MLP neurons of a small language model. Each row is named by its layer, matrix (up: input weights) and neuron, and shows model dimensions 80-175. Each number is 128 + 32 x the weight over its row's rms, rounded and kept within 0 to 255. Numbers have three digits each.
A block is one neuron, or neurons of one layer that tend to fire together. Before each block is what it responds to, as a language model described it from the Wikipedia text at the highest values.

Name-ending word pieces
L2.up925:116172107105114095100191151107154093130132169127117115160092130152116100115092052123147153179089133068116107186152114113112139140152174156108142108133106115132129076084111105119136110188189092114131119172114143134110096107101138175169100153093081145146140136115106131140084174091085203075
L2.up1546:079116124163119154149105119120112117116128076128116094169108177099150095138121084130157107167100138140135157162116152166144108160165152100123170150123099137191114116104102142152139088150158095135097169140133098120115129151083102120148086125129089160150137156116078148149150176097111110097
L2.up1934:142156139147136157129142074114086184095104144125143116149136179117103107170075079127129111119097131106081250187098138148107166140125125074118129100118159188167142129051116136153095115144163137159138127142107128118086120087126118158100159124057135102165150149168111143125178168184066104187
L2.up2057:073115113195121012156127184121166099087124125141110089175117147085136114158132039125116166199102127082137157187072156091106165155177112144126167141175160136153156206117149145135203160114147075124149163203104123139156146110090126131115062159109141166145111151127159173085104124066087130162

Sentence-opening adverbial boundary
L5.up28:064096116168174178112110183143156083149151065104145070167130123156112167086120108116088122117117123119162187182203128183090098175165173107050104188153158129125105138145117137125142139139101131123070092099082125133135160093110067115144137135143162175106112129130124251159134197157031124072
L5.up207:129058173135174164127105136150150127147106179117127100135153105172078092126170122132143107151127117148184180105146111159108075128107160068099155192178123129098152122091172171120152148141127080129130190091107112112132174143176156150168073192074114120124141174084168075116075201164176146150
L5.up504:095133076163145130150115132120136129164094119116132165114113144127134131128162107139099162109115145135132139092099114122158146145101167051082121144173194139169142125106145195126116166093096097104080144094088137145094144094162115149111136134076134108124124090150123162202146121140117126136
L5.up978:094094169073161156123181162149122118121068140191104094075128161150084109118154108144115053149172135184139119108140136122149136104151140132075180188194166076169131119075097075097126140119120190126152147137133074129144108099097094148155132102123110137093103091130154146128107183139145079055
L5.up1093:132084154085170162126106109138122171142129148123165113175113064143109092104181065097141097128118133118157115137140092157144114140124138096079120103116184133137109122094153182118150147113148111179085139109083093120117165087142095145103087134141146073198081129119151181185136139132154118132
L5.up1468:142074081106140098153056165103180077147152115046085096168131117128119133089119048154102143175106105175098174158102101141101119153046148124113096163120142216125171109149126121138125113088175186156162163177131131123099146142112118175158042198093106113116066159100172172117129128168151147077
L5.up1712:093089100139159182164116111126168117147175104067125160224151124165095099136175095122103114125122159116114145169165090140090109154109145109134130165158065177145144069133140193071148095128111182128102163118106102123090139121135164118105140160141077131166106136167158140162170074114170170139
L5.up1864:161075135161157115116099112171199111181140107053127112194058157170154134093187091142112118136108157117118163171156132132091154129084167125086137187182092138144144088123121103119143122106195210116153152121081124087126184122119127125146103191122168165114119184096154111124135137153216154090

Sentence-opening discourse connectives
L4.up330:112103082133142146112067160145157136168133080128087110086136134132103076114130067141108186122128108101163177138145146171141132125149094097080152205174138125169168100118135111098128169094106116126108196097160131125130120121138082150118107191105131119120084141175160169092146157169101097046
L4.up1101:148139072146130163140072129164107076158138145158116115198101153161124147089103125171094146088090114125143177128086147111113116184161204062097128106149093165159135109110127133109175177104137142124131178113116129121112090144130167091137120192114159100142145114076203138126120131153086109122

Abstract process nouns
L5.up126:122131165076213113166085106139229114116130134082130130111067080141120158155126124139122100121082154086117114143099137105157150165232076124097155168111203125154129123129132183120149097134146165152118161158142113177127127160159087133138123166088121185200097093120133147115067102172084134077
L5.up178:078073140116123182164108131111144109130126161129071118133180083144115082193087163104133119124104125138147138134169133117117117124133246121137155077145143092115137046131134130143183101156117128131096081098070099138154144095099144139179078098162151123090096095150084143207103143146138135076
L5.up284:128095130139149126149128086158195089139076096101118157137107122124133113167142146139101155116105103093102182186066107119144172150152117140070144171175216140145140127134191164074089167057137133142140163168150142123143152080133081098086133217113136151128103179121167057112100104102060139127
L5.up792:131147107106123143101182123149170072114127107142109160157049098125111103146136138150116132155118129200137104171165187158112136169133112162086164148195159158168144116121138165115126158118093087160159186102116124152129094116105143120116111138075127186131095195097136163145098091137113181111
L5.up961:068146132119114137141156102181079077138141166117120102097116110141105162106122116143217111184093177139084110100106134114146143145132104114131107157150205143150096167113156116119101119115137110145143184142087097149137189106181115138138131080048129079114069082129093150168108174127090175123
L5.up1296:129119114200121084151187111143114078111086162126131127115141112119094155156081169170068155164105188102080107135107178130140154089153107171124150124110139126151137140162091116051144151116166137126148140143124092172145124127084093073109079196123112144120099128102097196160084084144123123095
L5.up1592:120066118122190087138170113129134087127110084141128093057123178151106139129130159150137084166076144119173112093088143110154152132165139155142099163160152095119127143093146185139156170107126105144126100086076088130133115090129034093078044100063159069082097193199112146143112142137118140139
L5.up2244:155076110148183140138171101159154047147062111103118151153106124148123086175158088138131116146101185118051112164120145094136143097136141175118098176151196140137195079143136211108202104119180114133135177115084132111113127081116118162151096208088133161092150172170165174141104115116129156145

Career and life-phase nouns
L4.up1474:079154135153193164081083069185155133121147123166132122126074134160121212131089089139123113108116123124120088171127139141078099131086128144057180167126109059159167179137188100075100081156149138115077137091144100135136126114106112167135161153090147157120155164103130156155110086187101155112
L4.up1771:131178149094171130158118125141172067115114139102063134123102134115135151191098145147091085200141098122103121175151164159160116156092180177115121147131126130137120118129120163084161110149135168131106119133126108054112148131107103055123158103058146157166128181092115088151100111186084137128

Date-preceding "on"
L2.up299:123152058130088140109120105118128145149123153081166065158095130157099137184143109097096117104127122099127185210106129224139150159140140055056156141116163126125162060166086159151129130201163138137154183158154130135128112110104117093106148149115141153163109146155140118080164076119114067149
L2.up503:111093129140130131070085093114139112119091108123161127150076114121182210108155152160147137109127109118179105098198108153107113183119150127121146159135132097190129136148124138132154123192148117096149128162149157168120107169105107140097196149129098084190111094121182083129120085134105069080
L2.up1143:100090137162129119162160138065179154136118125109137100129121173182085140123138097227164105166089124155138130115184072106182114094119149101113138093149137093135110155115154081076089070142206092142146160103154056137122117162094141112179096149137130110121117124176094160115125087128091108140
L2.up2214:126189073136161079136087161107146189133087137156134185143104128117117146160123098087112115171100083113104132112115088148138157191109085097132163097152135094121174172159172156120184081100146158111120191140188122155130099120109084103108116094094101105109121081113137110128146118136106124133

Place-name completions
L4.up795:112116108212138112121137131119132134131065158180100117144175166167092143102142060133192059095140157085173125097106148093028107140108184093078184128178158152126155056111059187133180113149138186190104202074157156134059121165194086094114102160075072082100071139164140159184163143094147164149
L4.up883:163108151170114099133163153142101136171064169165111106190165125200160159119109136085081108113126113035155148142149099123110098155094144105080128105122132156140072080098123164069158132082143177167109149177171105169162119128085108079090096140084149070134080172162111109146121087097128112086

Sentence-initial date phrases
L2.up33:120073078055089121120178154100115103183129119155093127144140110153117114135123105146167159130107153047153152127142114157069056235115110121113145107181146120184173168102207164128100115157147134128182181137155112125101108124107117051134144158140144092119157112080109110098145198151085112106
L2.up871:171130108160102112155148094111163102163111081081141112095091072151125153121064133138119113175155120119123138205107049066121105179086101191146148137176145147161088122152162164179196142188099113151128188115120111183104146100102091132159058126122113142107168083096130116126084062169092097106
L2.up1214:079131136140166162169101140065169113167125097157175082174119098136094132121112167156154188147118164163127129184113118152138118104141160073111125136095149146095164175165122187158160131130157149150120129161129148203161158108105123057125105099103133112124092159053090120137180104100172074124
L2.up2268:146113103130151099125120135114131064184133091131147073174102133111133134141124121121089208237141092094142110151101099137107141191165125132134148110157123139113127079187177121146158152152144123113144160085128137169049133186053102094111154076064126182136085139088103102140139065172163109042

Repeated name endings
L4.up1489:134099142105123066175129128147121132112112171121068053167086115110122157128141137137090141128110071064130079116168152169094123137115126176142133112108156173075145060126124171093122119149156168176110123109178138117106129131159192096165067137166129075124108141083129119166124135114103079067
L4.up1513:181132087078128114091191107121160171134148163157135092118074164099104177169110138097082069096138098117153092144094123091138175155124146119153099114133149108098139087106169180140113053099143157138092113104131120138088200150186119142112132113112139098138176140107160161163075145123115118139

Repeated name subject pieces
L4.up2050:154095144066114079092077133155106108116132168143164086125107134111092125100090101167118071135131096104107128132125123134209096122112117148112169099162128129110147089101155183169104081113207113116084157186136089076174115098117132097159118140111090087177129116141182165103127159163123144107
L4.up2190:167149128082130079135084096127132105144167143149166052179104142160125142087094112188123065082130126164113208158114120152119109123143153094110140169172111143163189116122127170136120062132148136120126114131125109145128160165130113082124150134111173104159125113082154196123153121152076228082

Capital W word starts
L5.up398:163083129171128089112142130082161128123101139117135111205133143167156117102118087189145073123111057061139120124108132107097122159162165104101143152109199160135122105062104147126139112162124161162136166109107115130100099153172075096066105134125109089095107080128138187139137135184113157093
L5.up661:157079148138187161165148107116153150128129079151097150124194108162120114106151110146133144136147107138166125129189105084072081165155158092081163142145183159142169171074127134156139121115087156143114203084131132107139141130118122085156088104102116112153129117134122125214141138128148109106
L5.up820:167152109137231138115150129139136116164145136130059109083119124147160172167159097128067176153068110083174073069153157137107108124154142088103137132164093103206119105106065167135080081096162176110153167093112173140085087201144102102078107121126154137121138136102123112146149102176102158099
L5.up1151:143106095186132116132133149152152157162125110143122137187139128164155158089163140101115143099104076077113154208112108105105093120104189144080152156144152136126055076136151147152119164114115180143129154181153128088119105067134128145084077110055125103077132146156172076164102114147142120117
L5.up1625:134142071184149151198138138110148062172181173098138084106116133154126125158162162142135053072096084115141156122139114109112055137143135074058138172124206213143176116120149130180165110131174163100119170144149143188113083146062153126108181214056082108098122080123160170097106153115091170110
L5.up1709:145121148140134086143119121137113164178124138110129176153118147148200169138105082153176100104116134108124092116165083195108109146135144137049165110193162107122167088134144114122073145143103180135123143140157093145090122127106121179145090140138120157107205108102167216177091121125093051081
L5.up1943:136099117116175176198099157151090138133172112107087116141105180152133127140126145145134049161105151096116114129107151105175099114127066103096084170148135184129155133094169104087136131132131095098092150163199097151081133138086085090122133180163169115115117106137158142143075082104041167140
L5.up1951:129130162153138121081128185080124147162118133141144114091144167124123126126158134134081131104064100119165124099134096130142088130160166139125196116130114193101161147133148100126144111086136051154093146122168174175029097158116103086081101191101135092118165111125204221146074097178100101112

Last token of names
L5.up294:182141128117113115049093137127123126106125146096068152083092140132090171147151136136154122169153131164105125109109112136116128135138146136149089095085195146084170104139144140138125119157139172215057174111160136137060204136091119149140127134124119132119103161092097144166097146188076177147
L5.up333:110136200124160133121071132105167121160092154139101027142111093137105095126124126143091143160114125147130138121105121112177143154084143123093143131181221143125118157112113192083116122095115111180095119121113147143154100145108066062044192103082138088116131095107113133162114133128114108149
L5.up536:156124166120136152129071104147148149115126175069036102123092100119129149174093199153147120161200110087109116156107174129097151167114096154138125123169116131138118099137171117119118127135122135150128093142068138157101097141121108106121130082144116094088099136104143101177093144174116124073
L5.up681:147174119111127176147089145076132176138109100094108117141180106167092144117113103144154156122181064143067127110148153116115090156116098149124149145165210186103113093133120214117102122068126196188084150170131127151068134156146124099128117117080082044146096193097135068153154140129148172070
L5.up929:127139110114149094096074116142115123118141213107087044141135094145132176130126129124143134153148109053084131110146159111161092153119094117078192128075154121116118088153126140106092151165133137110115114183181099144103139136109154139115125094073092172151099158085177095124131112146085148086
L5.up1021:114163106095154094131083098113135136121108146094136122156091148127141118161100140111111112093113081129106127125119136084143138121157098137134156122138139074095140105157120152140093156135128190125080132143131117093100146111068138139124131183128087126147107133126125132155116123137135108101
L5.up1277:148162120058168118128151084124174078106117106078062126126122123128089164140132128151095095177198128122100140123180113110135126136098118172162114154138156128117125100168153164057129079079125101146091165117138125113128210107104125088143111153084107157103062142123180073213081159138135172107
L5.up2177:151114101104161106124138103118097077136159155155060098165167097117094132184160106086121111138185084092146148109057109145120102074087091138120180131130128145100173119057131165160118125186151150139127148158166094212115158137071151125151124139101115149203131170096108117168072140150163165126

Sports and award category words
L5.up446:187129137110106123134114123216129151176143125115158117138076128173117078128140044129138090132078083135140159089131071185157111139165091163142124124104088096155120172087146066141193176086133163123159118151165085111117187082075156162147130103107096114101167153104175116103120138114097199118
L5.up1155:167133124169097087039119096172152069100173176133089102157104121112152068096127173102142070106159098138158133127100133160172144098091080138151121124136093163088132132150113056146131138148155171114141130167106080113099127106095129084159121224170073111124155179127146156112096147135130186090
L5.up1250:105159096149141130140160112169123151128147161124132126184157059117130112133070128088119155128087116111110110177142143163139114110178089127101106105172126084119167145165137140152115119183120183120106091120073081109094101103104105153126035193101132097168135157137147200135086077147098157149
L5.up1300:128149115114120058125124148119115117151180164147149071109119162184169061124134088133157075156121099143091096152144180181110094079122074176133115167134107110164088110133151121097116194157131103134141152123152064123135097157124107121121147149128187125134148169131183084108152102185108118051
L5.up1518:151176082119166097153197189188137154154134101124114152087112098127158158166110111131126067128124095119188132122110142153148128103178071091064096102135132123130117186148189122090186141081176129166149155109160098192094125134152141179111077169079188150152081140136126072113150150127133144117
L5.up1859:133125132138135089146206168213156152116146143069143141166118098152120058163115107153105146170177126097113113155100114141101134121144130169125115188138139133116113102143136055119169155144114053140145164152163067123081100092061134121155135165093147152094176156068156136103119153152129164095
L5.up1950:135152113117103127148198156159197109134112161093120128160090149165151092094127090087104085224154116131091123124174116135153041111174097173138135154161168119112146140092175124151116155074099142106065130137134134135086123124096074079123041155130155143107133168095206097130163153136116127163
L5.up2174:105174092131153161130100123152127129124120167138113168115093053194111161123112093148120066134154135106111084162105169154119109106126123142125159134177129118153107103175106189107104150152095053123184163140120084142090174158093112123129076117130112087128157162104151094167074106138114137117

Mid-name tokens in titles
L2.up43:103182110093123149121134128091130095126069161059126066181133130156084143110105092126131120186146123082132121127145120197143127142144202135130128160107169153199160126125127192147135154124167100104079144177170146172115193113149110136130130150097116160152117161100111129135181150134126189119
L2.up965:102164121108106110135071115123165112132092167085121056158120146146121141107118101123156124221110120131139101158174126150127095142135174139140132113157161111127109068098124124180127149105176130108081132143145152104118180179140116158141134164073092131135090106131141171117161141157112147076
L2.up1053:161130128128132119136146092074145157105080151071101049195078078078095095151135096130138171168112094038109092162158133109150120150183114135126143109180122170157144107112163170116135144152106109116092113167141080146097144152101100100138101158124064152096091128110104130093088143129145151133
L2.up1153:138123149125168136099081158095165133136095159117081117174108089180065181158091136147105129135089091081114124144140107098176039139107101124097141117063122113187108100131172152171135144142198136135114133168102079145131117166093109115140128196071098131134128185104158118144138148120131202100

Word-final inflection suffixes
L2.up295:096167104105113080134127090154174110119141167197140125174139063104122109120145158115132118193128105067049153147128104158125159112152121159146237102199156076148090094140114151115107071146101111129073143123099077116068111110070086114149094186144113142104113141064146105177178076140138118134
L2.up1011:151117087132154076082147069117132130099116130146177179112075103098146178143118134125136119141065105107132143076093131136098163129099110132096141109192139139170114087174097079131147084148169147150170173143128059106119130077090157146158135155065082091111074174084171124124160132146156133090
L2.up1926:114098082128090142182177118143102061124152167115110130173081119122182173149152139124138096134115126128184103135133090089115117147111120131116128133199142140178123111120183114115148096126143148165077175168130090122084095158094096116124081149122054152112078083098168078135115121127140090124
L2.up2128:110136113127146164146163126158151110120145151153087148222110153114132119093106114131162078089086133119124119093104100111136136095127130108098153103212128120123110155123115120072093152112119174095115105126142079154109155152107155081191095143071116119083053158107095240063161131093127134123

Pre-verb infinitive/modal slot
L4.up528:125135053089169121071130126109119132122159167125124104109071132131103139147075133148061127137130137091069100117113090138110089208183138144108198125092153122087116138154153148116149169135161110116196116123147130143065156143065102132155071119055122108124118190129118132213169184118018145041
L4.up790:163122122171157103108149142120133171133115144143137131136130137149075170159147134138128125190117043138124146066142082149104104172162109106099121116095138112149098156190129104131170181116154104139124143158089100160147093156144063100121136076081154189082128088113079126192116171162114109116

Place-name prepositions
L2.up495:119081146160156135191148131140191133136118156130187094113115084109166177086142187141106088139141105112127151168144191106058101116122176133100172133105193178091146163065114095050161146124141168144094165140163115154126111117107110037168088121142085092081159091112114067132181107147117161135
L2.up608:121087131164107099119093143064178167174123112157178106171099120136139196084133162120088125116130134069114125128128084163060134190095189082105148153150144209087199145150169142083121124150192133176099114135092097165112163141150087086114123113120126109141118082097094168122155132166093168065
L2.up635:128068146172199144150130045134163102121114128091123072135085161103072127091187171159104151117116114091129146109144129105092154168123138065114153169123181138166109139156144164100178144136125166171126119161172114152111117092081114085112090154138136113144071127124102117186143109119150118081
L2.up1541:117038127167172134107161091120169163152100135116151149118158133174112113107156155124139087146134165066117133184129166111142127171117122120125161165137200170102112111138202142040173113128146140133107097175172133227147127131096091068128038184140124108066141088123157130106116110110102169098

Infinitive "to" after attempt/ability
L2.up536:161053164127178149149146154152119086107153119106099102097144165150050149152176110170108143158135142160109184091152163119133105125131151108142090116132168116095117098092132167144185106107100141129110144088045119127136112167084096090167104139127142091170135083145169110144140117168139142148
L2.up660:101098091083120147097171192158140163144158099157085115093112163178142160099162176190138112134090138108116140117104168162101100104121108078055172149134169177111166170113138076104153099103181159155132131096145118149160158111060131083124122091143131127131087107088123133100093155107125191168
L2.up848:095175053092145129158106092141157155201199122141100134071184125133092089092169124180136100129126117166140186188087124156200126121170130104126122101122142108123156173074119136178137186149105134110140131079144106137179107131121121106164115148084123136156107134141206173106164072148135125094
L2.up2024:106113124130124121124102073148174080164124114160096164109111146154082155115151195146157132139128091095122134118086112141073139172109186118098109165153176133137141131092120130127166139116111171146175123103092105174102123110098148130093070111121115113103171083203174126145176141180127142097

Mid-word stem fragments
L5.up6:080135104152164104194156128175076159165157139138104062137069185160093183062197070124192136099092109160160158111097209091095056108151122150112137139109121157134127159140177188131193187176082134127146093104120039124106105188140137127175101093129168115031146132155156154135112193116143166107
L5.up273:105104136112187071095075088105124096151179176144071130142154031153164172088169139117129160152091121136136140106185151107085108169127073177122154133217105149074120186138158138143086105191130141136107143139127102123128159169125139123163157154118167147135121144087141092118055170175144141150
L5.up758:105146116105168153184082116144158124161192130127073098083143168154093186147075102193162077073153137096128106106142067132137062157071111150128103102136109187127153063092110161122143152136130123181088148121132106139147150086096120116151153120099102101074161102155120151166087160154147137079
L5.up813:148130140083112085124163156134149094139146093106078138141120087140085183145102077119124119145091131147168174140130125165063120201097108159036172191145154175153142155071180118174071112107119118118125172123081100133176118128144119135100081160119087153109102135112112172117147176187176146143
L5.up1180:131155107144089075183132122089135078153124191107042145066141128122071170162160114122143143183117124144099171152120130099100098124116133138139089093124099133115162147174096169098101151195136082168145110097123072140111144125171124120093113080121092136086122131068061118147102137174109077115
L5.up1213:148192148122139181127142149170139152180114149146115095070097147255163194095195108144184155163157094142105149103151102070084028138133125104172075120161080158134171127132125143111170118148135110155074105112150129130070165155130051113142117120122131153157165105126116122139134149177140130128
L5.up1574:101085089110139150111081179121157074167201161125123133139128079165057165131142136176173149152061158142144199118129074146077092158155157125142117137161086179153132115151168137069128175116082113123154122102122063116095151202143125105144135142123172166061107116103072207162067147136140160119
L5.up2170:130155083077110159161141144141134064134163150126094125110059082126126128108104206154147064136135115152144140161137115082156101146117163089159075107141183141155146088148140096119177161066161117161149139095148172154143189124096083167075122150126093099129117136136137179168083197125161138156

Mid-word pieces of names
L5.up35:153070115115190130130138165149117117167137128158096091160098096196125154179146153123143074153154083093127086076100116068157096147097104135124138160085124166107126109105122100117131180149195118155155145160156092188150138172133130145091103092096082134138146201091164184115123136182076109106
L5.up239:144149113129167061178183103110175135128105180136118101113046145156105144145155112141102060116156057083015161109171090142136062077138156095182150141165147139165140115064175133130162161167185152136152115214184101150163171172123096094134137167070077117183072160112106129118079109149173128133
L5.up394:147070083084187079122082140167145138164119142161047107130109068152145098222124155098096121115191102088118082074098075114147120110081126087133135171087107164166134068049109155145109224158178115134142095191144087182144131170114114155111136101080129140145112186137156157114085089134126110126
L5.up561:101113102061171102112146168128162175134084151135091131153171110109171177179218142094165099090114082127068142161158105136164139189127115081095149128142143120086134089060155131128096145091180158182094169091082098131156149099109135156158151128122103086161056076152103098129166143129105145132
L5.up750:082065122132162097097136124083098163118074172165082088093124152088132113119106166163106141154128116164106117149173126148155153128133129095136141132161125105084117132120129153063120123148157107123095161144151085124154112162116144128156140173132103131147129140119148128128141110104126141110
L5.up1070:151059100093157055118136135134102105125149155151065084139079135144114109192131145108113105117186090097074097103132094101172131127089120104130189136093147110130135088089124152113104169167196148165130096160169078205176140136145123115112142130088100139143099171138131173166110125132124152125
L5.up2010:175075136121133095102116148187153092179160148133100095096145120119121138197127146105141160193194118111093144155115170102139116131089097117119136125130119122099115080126094151114165134200136107152127163126116110189126143141098184092137175120090084103130119174145092137129138137113143142141
L5.up2222:173101129136129083093148097088122114138169197164070084110109083148117159163119101117114120097105109142134145068081068096157115121067160166150190195105112149170152094117151162125139134116134163122130110168195042169153202131134104085135117165082123123155110162125137166184064131150144164131

Sports results and firsts
L4.up1417:086165059138091122112117117115160073112155156157119115124110081136106113126113106086169136123174061124124115144139209155141137202121144138081136118122182196100139123195182124100161134150092145092184139071143143134104110133048148145207133155112126143127106131066143180082124112134110133102
L4.up1993:119125106136079103110069147129075141143163174138122123190051127104150095107142130108113116110170138104082172121154140126151135119135091136115174140140125136143176142096169156088130154151143144106093157151166093127135104147094208127119120158094107123148112106143123094138136158155121176143

Mid-word fragments
L2.up402:081106112160134118195157077181163111169147124165110152147074147122154104094176123103111155157150101163194147108143113101136110135172181157102158121118096119110071161138122151128142147110067114101177149069167134160055202164116093158140084125132102142136109119147121119151063081116150090141
L2.up912:134134168167177113155177192157109145173164131221104134134130122111135116095137121080138132143102031169060141151111140064134137211136105155087090134133150156144110202152156162131103126106136085148172172077087085152154123067160109136101149133109113156143142096132120162096075093138137132104
L2.up1056:126143103127142133135164120151152162115168121105101117064097204113132103133198134150094095185116113118120162106104076101191097113091085143164127176184136122148153152141144113156167127175119123189162188133130120106076131162158051165116159179152141113136133089155122107121136148181107126114
L2.up1122:127123163159120112204153108138122148213136165203132164079084108129129143086132117183142157143148082141086117094105127119101081107107082129134134085157109188122085095145100099203127166180090104154091117099207074122129124141114077116122133143124121130164090103118129127195099153173122108079

Date-introducing "on"
L5.up22:187182076133144077086076183151206109180121120170136142071081166122110123136175142170054115119103072098110128129116091135116135128121087102152091143169180110111164154108139126071156131109173128162092180118133137155137122112110093115099149177098173186166083148062148103132089138199141176138
L5.up406:089193085099133098162089172136105086124127146183119112130049147115137156174091173154093117152116129090099099079112169091162147139134134089118099097170149112180202078134154105122145140142184150151112152112098136160115091205132049153124114141162065104125085116061173123131144097123071153109
L5.up677:127091104134110092119108145149193132125174117163115151083100111155063146211127066171096094087159096074153122164164151044059094166230113085097088120109162128141146110168172094084120128188190092194114081166156092120040118143133136135174077134117135103091124198138129116165095151112147137092
L5.up687:104104113144097150111159188142102129161156147151137096030089144130083157150122136140112150137105091122161143153083093101148062202129107076125149127186128080175221145109148157155115099095101114177143144144126126119138115141112103105127138142052174088137103168086151117197157168155147117102
L5.up1331:091106167118126158104187156150154134166127118197066124115135203134139126164139119118067176136102122130154114070115136060119135218117168058114112163182174126160167154131177113113106090123129144161105204129126133170154142108198106119148097111114152207137149122149118165191145143153115111045
L5.up1430:122145052193134127149141119135129109139106167117124173067193139161124183141106085137107105133120052119129147187089154165190115173121122139109152143140125157167184124107115109167160163121110169145127137109130145137118132128058129126236100205143155124095171145113137159172119098121114127083
L5.up1934:112153087157146141177146128121049117114074184157102107142144133175201120092160056113121082170152127140130137099077118090095146154170127093139120103171202132158173116127132143148122111171142140113159160144145127093095130173147098148106080147101146126111160103157121153158111189124117153068
L5.up2032:178192079176153165146110114119153129168127181143149081119140155101138055124165118067174041121161091123106154106089078072148127170089121103129166092172158141143175173101168108109202175178099135106117107188128121091123142162095045086129125134134080085160104111114137190169115155084174152102

Abstract noun suffixes in names
L2.up302:115115120101105095155141097052161124144112132149114130139130187130123137153096142130142122137083129096108135088110127126125100134117140166107122076129218092129166099104143141160103083101133166133170147170202081113151137115086090096165138153137138169119083093146136120172101117127118170156
L2.up915:081099137105198087131135104140178150118165107129096196154087167114098174061097092115102166188121136162097086110150086159179148132145110161097102141147123088109146120101111141105139167095124160195078142189116119172156116110118105141112078168109118141145116093097128156182135110170093158145
L2.up1216:106160081108141116109133109153160142139130126162130131107151126111151144053083071117091106089116104121097148182080135107192128159129094146047099154118157152137146156063097177171087135083081121112137135091157101102153163146086075133131101189091109185147086044085181166138122133133114170115
L2.up1517:116145126110072088109158164155146084116125101136084075142134174135191166109085103135092123181122124119098110112117079148146114107114157130154160132115157171084170150111131137090129147094215109184101177171093141105105104094096108122153121193105107153156120112146121149107190168115142226131

Slot before a verb
L5.up252:192161099154134158139206119126122149165164136121126126138100096156144109148126136201114127154166078131157125128130169131092083157127115093044171113105072134172095107147151130093107143146172012123138114181152075068102159149086133091182120080059086094189114144085114124122128121169080114162
L5.up324:119133181055108111081106160108121122147128153158121066167117090174090097161093128067092071157109073112128129144169131176119163156098127138159146139099088113081164131169160145070140169137134130138158145184101137120122179101095143094157090142090177126126154137073127192177120190112080104083
L5.up383:119125114114168122087109130105156078114119139200097116114110111149088169138152079130113095174111119081093116129104161161126158109145134158091105069168106133148179170049196141097168101099161108119148128094159078138133157193157168056074163096060098136124100100154183134099131173069103198094
L5.up387:127153086101144112153042180131152135170178164088105090112124137142079186150147099095144129149123096180100127111124162140106129166149159132031166164082182095087108134167152123090137147078166109150124122061120096123121153130166096124143103137083194089109140102158135163121152102184106123119
L5.up724:101182083118152146132107144129128167123165140169127100111138097150094167149135120175122129161106028115104148082131074110127122144153185102111146206119124113129146147137131131146181131111104136168061119107136099154111132187111063104156152096113157157119112120143108151180133150123098128122
L5.up1511:064127179132151180155123100106111164100132130163111068154162091182116146105128052114146131154089116126110115116089145112061103156111062140056120140090115142136187184138140141131145146135124130125128148151179119134092154152106111074160114155091107096157137201149126169131147117139119141116
L5.up1955:151117135113131138151137155186172089143123117129131167162149107135083115097152067137098142150133162167060136087142144154110110152102184131111197146147167147117178168123132146099079097109137112094110154120208140119155118133180087161174122096162113122140055152048170126170157095087127129103
L5.up2046:145159099105158165170113110161103146127124149089112156131060143115154073139136166094149115123163117166043150098128128117141131125150127077077190141152172172106187180166115183104097129162171134104143113093104103146135177162168087140145163148111124146192129133112143180076102118112097163122

Preposition "on" after clauses
L4.up1277:150123117138136126166107112141133131153145095121115162131118172169138126090156081121129113099132068161159165166062103103081135179145150085126111189151117214158141111226111149131130115123161150176151133096149133140066098179173151166108137118141113142149222120115104137067126165120118141086
L4.up2302:137166119147222156132141156092101181183080118127114130151117093151085148144154150129116098141131092097154164156131102120169111171108114077109127203206201120143177091137082149106136108098163141166080126158135130154137197157089083151119160125136132104168138150114132101117227046108128145076

Mid-word stem fragments
L4.up303:180122094121154157130114118086181137144177182116121174118076140145123155129153147152098135197072115119129130125140111092110087151111131137163112097110089177128134134186176088079137078130088119147069143100128131136103161196137113097097081074148133135146093076073133121163102124184128137139
L4.up1432:131130152149115131134145091158126113129179162103079115174063129132119162135125109096164172194133110169163088144106065079097107104176149150113123121132083159120092187105128137102146086080076120167150129075124083168106128172133088146163107145074103086119151161098135122127105212145097136106